Weights of a small transformer language model.
Size: width 256, vocabulary 8192.
Architecture: rotary positions, untied embeddings.
Training: a variant of Muon for these matrices, 358M tokens, 10923 steps.
MLP neurons of a small language model. Each row is named by its layer, matrix (gate and up: input weights) and neuron, and shows model dimensions 96-223. Each number is 128 + 32 x the weight over its row's rms, rounded and kept within 0 to 255. Numbers have three digits each. A neuron's up and down rows have the sign that makes its largest values positive.
Before each neuron's rows, "fires in" lists the words (lower case) most often at its 100 highest values on Wikipedia text that the model never trained on.

fires in: "with", "to", "of", "was", "a", "is"
L7.gate480:161101115168119122114128116127102132074085110149116120127090069147145122119085147190108148100130078136151178129135132143168124128095148143159162185065127130134131093137181086114147147091135173137122173105135109130157141122114089150158121127185103094179159179209123092157083127122088143128101118091075152113080046115168126121118093176124146064154090086098147122097134080108132115131114
L7.up480:184161141114070140163130123144116111128089155173097157141173141116134033130125207125130110135180074119161152145121085162124123180150102157102085145141153134123147099082166145156123175131135133127125142087110137098097080150099130135168099097096138076112128087103168108138106135120085131146193119130065153117169115152132197101077134134117159128077132137157136128110103150115115185156127

fires in: "march", "december", "february", "october", "september", "april"
L6.gate387:149177116152181148170130130096101118107091141123161118108166142131091150194120163163128102098157124145144138093139163115122157113116139183137168159120174043132151130124164161092095089102082120127202170152132148114131152107024136145129119119120221119124196150175122146124127053109202100076127138138198170103110102125157193143133140099146112123134146143123140169184143113102136117097162
L6.up387:088095148175101128162103139118113057127133102089104149155110118177077139163143104161096142089171078090118108119138173136115151116139125135166183108149187086113133098122156119129149186112145141158161076194170184170131142196090096203068100096094124153104099149148145255102067093125179162097138137121095179153120103111139107195143179121104116109160133130136147129182085162110123141144178

fires in: "by", "for", "of", "with", "to", "against"
L7.gate111:154175120126140109154135171059098164104213079124165121173122093127144156129177140182138135166191145104158112131129129158134085110144136144102145087107128125115073105187112130188127117092157143138165126090117177162148102107131098122149146126122082078126109100171161100069144138161143149124085104156127117095126121128172126165120119122091112150160058098122092143130180128099172062211106
L7.up111:069134148147146103112178083076097090091121112119140099167140144105141125169120103092122154158117118121111187131091157092177105109176158109137152167151064115155143196144128108121090157076078156176152162128175126091131189104118139107132161104165132119159038115143107160230037155111120097191116120198121130131137129091087102182110158086125189064123121116141122087069113091123163092132117

fires in: "that", "straight", "only", "what"
L2.gate667:124103101071088114113092166109091140124111170123098107149141151167096128135121093064136138151116100099164094180188140125124174067131093126100088128135113117125109159092146119151166146110130072138111126101161134118101145183109100136181152129167188115066143149125171169152148073026121157114102094148129148229125098139127135143142124138116161127136071107126141080176086172191107143051142
L2.up667:145095123064140163115111162186123135120127144060139121106144114120094088147170099142135140166110155160188113146183181125129202155095123072111168077155108099143118108125160101118116120117132148131156131168078089158062093134138119129068111085187129132113140143084182111137112126088098180113175068135087101181175159078082111122148149106162175074147090108132120144148131123149174077090176

fires in: "and", "than"
L9.gate52:117118171148112169071117122137148101082115123117090105127203170109093114128122145131099093152137131118144064143197151140075228147116076135066143116106116179114106147144187129152177108114166117091179110114108131168135167120125102059103152130090123151091075172141137126132201168118213164124162137083142136185160028166120132143142201108141116153126161161101135109134138100116097179158179
L9.up52:150121152155168113121123145103168165145214169135175135105174105183087142096132080158129151121102188140082072054133152129102160155133140107097113214112155076148128152119146104130105154161108140118106169179109094140143081155126132111083168165140086177088090120153147145113095145171134108119180040132128091175168112124168108145110101186160197125143105132137154165177097104166103164134119

fires in: "the", "contracting", "no", "program"
L9.gate469:099076123120150135159141176109140142122152180110116115070135085103152152082087104084095125124096081157112101150053134092100129147180155106052135171197230137078170138073123168135146120196186103119173111127113136105158156225188107097101083125144113118154133140134106144161189109139132137160094154171089136136106116084072086155125134155149073077061136116073140138113123093162075163150114
L9.up469:153127124127125103110148125136091099121118138108135136120097136114129127104128078152119172130155151125063132144081124148151061126173109153094076167176188155103156168126086165097143104131156175119129177129160094153130118150137136112132146158102199133203108143102121155148180140080125132124087169128140105137072139124134103132189142140066065161090089111125163124113136127101134152199135

fires in: "of", "at", "in", "under", "with"
L8.gate54:107186125096106084058156081076172149159105161144132119126111131082146156090096127108092068101156097131131173145102137081172121205204174144164101157062133156112160075109092109131146153106158081133158183172110082120146156135123152102150118103117170075125128157128092160127060162146126097111178109142107136102172163125062129119143141132102163143109088119129125136075072086125105169089129
L8.up54:181092140090072125111123130192152105154125130146093085103100075127126108068099175158081136161137116130158138163133108198123114131099149075128137147099175106140103084141123182120122110196072078138167128106124149127134065132115154063115132100089164098190145121114117122124142112147116122102135177162101112122097153143196089110158135086163187123086115124143138125132105163132122106125159

fires in: "of", "one", "made", "some", "became"
L8.gate10:095166113115118167169132075161151217158123098137139113159144092132092175112141157161087058090089111129153111094120108131163110119125128151153112128128116117168124158079112121152125162092127080121102089131143108125128074142115182094083179089093105126151073118066132132165136118202134101195118104124081134118147148191113149070058116120135099062164075166139155097105130163136109155151134
L8.up10:117144140097050130136111143162187104137151124157141136148152128080135149129128116138134121067080101128103156076118149180108148126138118168149164128150092165143132152123087111114195121083115124164153118108123157124119115146147095094102145073136118082101127132149140169126103197149167064157126147198076067176161130141075144086095154175079145153156129154120168103102117124079081083097186

fires in: "i", "it", "he", "there", "we"
L12.gate503:091122146123145220135156093116119165119115129139113127142173081111134132154154106153104125081098187141082167100154092146130149158094159123096136188150102151141152079139166148167150142098210138130133181155148156138153128107150095197148111145127132139167114076106100148156105173136089099176119169118125168114112145122118069083146082171136104151139107180119156116116081075122147117156109
L12.up503:077137128056120122100103088112150102078126115156125113080124166141099129156137124162086161145100146158141138122113096075142110145128158131173085131115170120137152069153119107119183104166154112154158207093162153101165167176158150119065114104137174114192156148124136121107131119146171083095130125123134103118105174175078093099123084087107125145130139128126150124143104113103160198129114

fires in: "of", "on", "to", "among", "contains"
L7.gate288:115215091137075165173124188117165120108086162077152126140113096114118119066123139162114161119095115144126134144086125142154130113122122126146156176132120053060076149106130118189114211105128137096206120137154160194147115107077085124168167096144142082126054187120106167088181110160178130156152145169082105102154111118126120143112101143181080114101110127122154110110143106126100163135054
L7.up288:094167092065070130132088131117137161150094059152083129159087120145126095158175136130168164165119103086118142113093148151149122151066158115127149172108158162118110155078103188173127108050118107151120150148142116165129109091116022086168129126171183156057107167090124165134099186117136148107154131127072127084127114146129154102228072182148164163125093155142112101106193119126117113143131

fires in: "to", "from", "with", "than", "of"
L6.gate600:110151110128149156116110146030151130137092102118089107115174113146138112136125135125156088144082118103101157190110092122164144141169144111100135149130111146158144181162162076092134136165138216079143147113172141137169137111140149145124104108184136196148175138185144198143109146159104125100120108149130102145174116129123100130129105134144069130126114079163065098113090115109110075121131
L6.up600:072133117129174112145092169107192112150161096150090125169155162152162167151092115116143145157177136142134085141106100202176123165129174091134127147130124144107193132120136124183164146139140142091118083150142158181151163113154165069108090124162153110106119068149114137125085094178098163144122138146181224157152156159130156222122118095138106131149133072097114089085203150124157106131143

fires in: "s", "the", "its"
L7.gate459:133125122144144085162136134121157143128127163055123129159138121120098153133131134105109175128192149122133178132187168042178115132159144126165129166089096117139125122134074166151070128093141158165149138126132119120129103092060080180152169069099130170094107156133191140201162176139163155121161091112070117140084131104070148141146207142118121154165145111126142126113161094071038182110101
L7.up459:129112086142064201071088172105148118129106105169096209133075110101131124104140132137105121041132121144152133119173109094121134173190090132096136194091106167158157137097102152131124139071117096110049144148156129081119090185094127107161165137159115093135180149127148115113168146116206090135121107168132123175119142122156182152121118155094131138122108107142064100128136193138085172156107

fires in: "to", "from"
L6.gate343:170137108144123200165117080116115172142210112141150190131159122081157107114103097119121111154160069131088152150090126117156115133164137097155169127084124184133129136076095112108119108094161196090123140090107132113117106126184108223131158194110169192075128144122157058106109133115162092152139097155183116159071131146111125094099143121085138144190074054103126195152128113155153098124101
L6.up343:107004101196138163165084152159101078153166187102113148090168111151113147169137145188133090129082119104085120157116109102138114146133168097106085127157151103181115064133196114140099132076153157138137169118120158199171092183192189126145162145117127136163142115100147125147073090132126163116142093097092181133145106152099131122091142188175149142094089111152130133120150135179116108137153

fires in: "of", "no", "to", "not", "from", "never"
L6.gate156:083086146140120079168120161097127122161138121088106157110096149148117096143074124129074158160119169141138153120143146133119137142112126142139177147136102121190082116154183180127143160130131192142123097206143114165112135153133060153138111123111133013125150118111158112072158080093137139105110097070171164112114076147147126139137182147117105114133092130116105121088181133154140119062087
L6.up156:151121141095151120154121152133061082170091153108123184075133072153152118126086140160081054138121121097180134143187155160128145157101182089146173140151166094172142137134136075171116150170131096073073143152123158137162119162147128153087114119074157148162099135174210141097119150173083140154117189114133157100106171103094155087131085178159094111150116102195153150138121096116161154194170

fires in: "by", "under"
L9.gate620:147183117175142094131130174198127109068110142185129153077160128121181154155138111117148121127177180129113103137093121159134093101166128142065179112157114155118115148127141175114145161083089149131176163062143106053210132108115038143054109169105135093116174169134114110109126201120143196095150102120096154133121096125140126168116163090129091117137108155101119123119118126133150138179116
L9.up620:074179178147101124121117096086108109084118135133106156180187139104093110093147089176127106119109061136144136137101151124189140125104151114114157149113087091145151176084178096081119107064105131115134101060108105149094103132159138144138127154148109097107153151090136119145138149095094075168164135139144190104139117190107140106043109120155163152128114150158145158086115157088149099122136

fires in: "august", "september", "february", "december", "may", "act"
L6.gate581:092160165112136185168048146084083130126172098135096077127117113106099137138110103089111110064157095058159053118105072100119112126138115124105171144210107047131183122156167150116150121140093119124138139154102183070090195082147102091118131132142190118099149085117168203108103093125135116141157072117141148189110137170184141160131072133113128094191114182133114156133100104119145120132166
L6.up581:138157180110107167128064080164112138098160089151140127103112124173101101172134185080129091078114088148088161129120094156086162122112143138084152134129114133187177106102131153158132161174122150154132139146087172120105165116157110053134105125142057116075130165092147164123080102101129126139185071083168110139175109187153114174118119131094123106166147167059127128180132179147135156107122

fires in: "in", "born", "to", "from", "of"
L11.gate166:101052160114118163087137112117160139113134178147140173153187155116118092115115112150115164119086101151098136129130097120159034117128125133133143081109109133092120090089154072128108119116161196134136145127120088115083149045123066143179096168109162148145105099161097195109145147149098137100127154145102128122204133125114143187067139109194143175127154153174114155116107115095107064141122
L11.up166:105119156144159148133075113127149116102187113104166124085127118133123099117127174142078131115152179165146098114084097108147118163127145098108112166124170182075146179136176138097153152137131117095125108122114160143182192146174148138166128167117095142166133113065132168140121049153185073125148074211133160123117142118115164101144148146093115150086089077125108149135153126163116092092141

fires in: "of", "s", "played"
L6.gate305:158175092139146117139149112138105189111138089118080105133103110171073163136148134116143157104093144125093169102099111117150093121094112118129089142106129153121167141130114179175072135067163148164077140090124112115085136107134070134160138120089131123138186114164115177110160145104129127118112142114085115137174181132123179072169107177137093134187120142051082102121164156118147152180068
L6.up305:123129118099146161145155136109125127151159115157197112125118174132108134103105116136069152122147082093200188137102177123124132116137163116109084126078141152171109167130107114106119087143162112072130162106158130136117095146086021108107075073127156138054166132180121085106131133139158097128088085107130188135147094100179124070163094141104184135167133136116139104102147123122106093092160

fires in: "may", "february", "january", "august", "september", "november"
L7.gate488:176126172083171105191101095175129090126109137110118093194132158138151064085083163125151103083169051126117129073114083105157145116078121129175187157172155141173158151101120110169158169086119091107157173122159105108099133150086120080101158077185152142149170134137087217118101113081107217115137159084119103145180111092155122111133098127118131152164168117058117096100100169101135131134216
L7.up488:084115118116153141192115099068135079178159145089091180107095140164095142125156119043085103112123149106158100095133133142112175108115137120138174131124080149176162094144177135109136136139179184109127133088134145093132102127130124132133105163188167121120122109118146123090142079080089138104103154121125139139076138106202130187146093144115147190120104141098171081164115150116115112061198

fires in: "and", "also", "often"
L6.gate647:137137090127129142144119120180143179120117108168109134087068154115120105114131108126065161162154098087104072129129110140145113128160093110079177106098131119113109153135141144139118119129188119124144097072201093143147104089141069165129102077094156181099150145120167147128142133076140177196143115162185120207063118095100094079153161111157106152112120209210151124164132157073130169152142
L6.up647:163134107066062117083106131133129155083123142121107165155139128137140099136183144122138087059066109166092091103106163119148137149031117143138088170126110138128129190141147099140139139146136118106084151135142140150127154139115081152065184148143095116107107064200135168100151141063131116170179116103085138068158114165159122102116111139113176101130132118134106065133149116196133156093097

fires in: "there", "it", "resulted", "resulting", "such", "its"
L8.gate684:122099122150130152163127089134156140129174151184158139117119104183086092118114119113112109096115149124137133100141138066091179151112097170125111155098143130090165154092063145064125138082150103114119181163136155084089151146131090112117166152082101100135186057135115124134141179122087140179125073165111154144145121123174090108107106103125142106096081171166135104154149141158073128120113
L8.up684:101112126132147134124112154143144146048142162125108109183112107163057110108142102108109162098142132119101164117110081073133107140056166120140164149122147145181168094105130133104178130153141071100080157133127119154106108183107146140115165173122123113164091128147078080106076138114117214164136109117085183113135134144014105122124072159145156124138113133155185172055119148098111109115129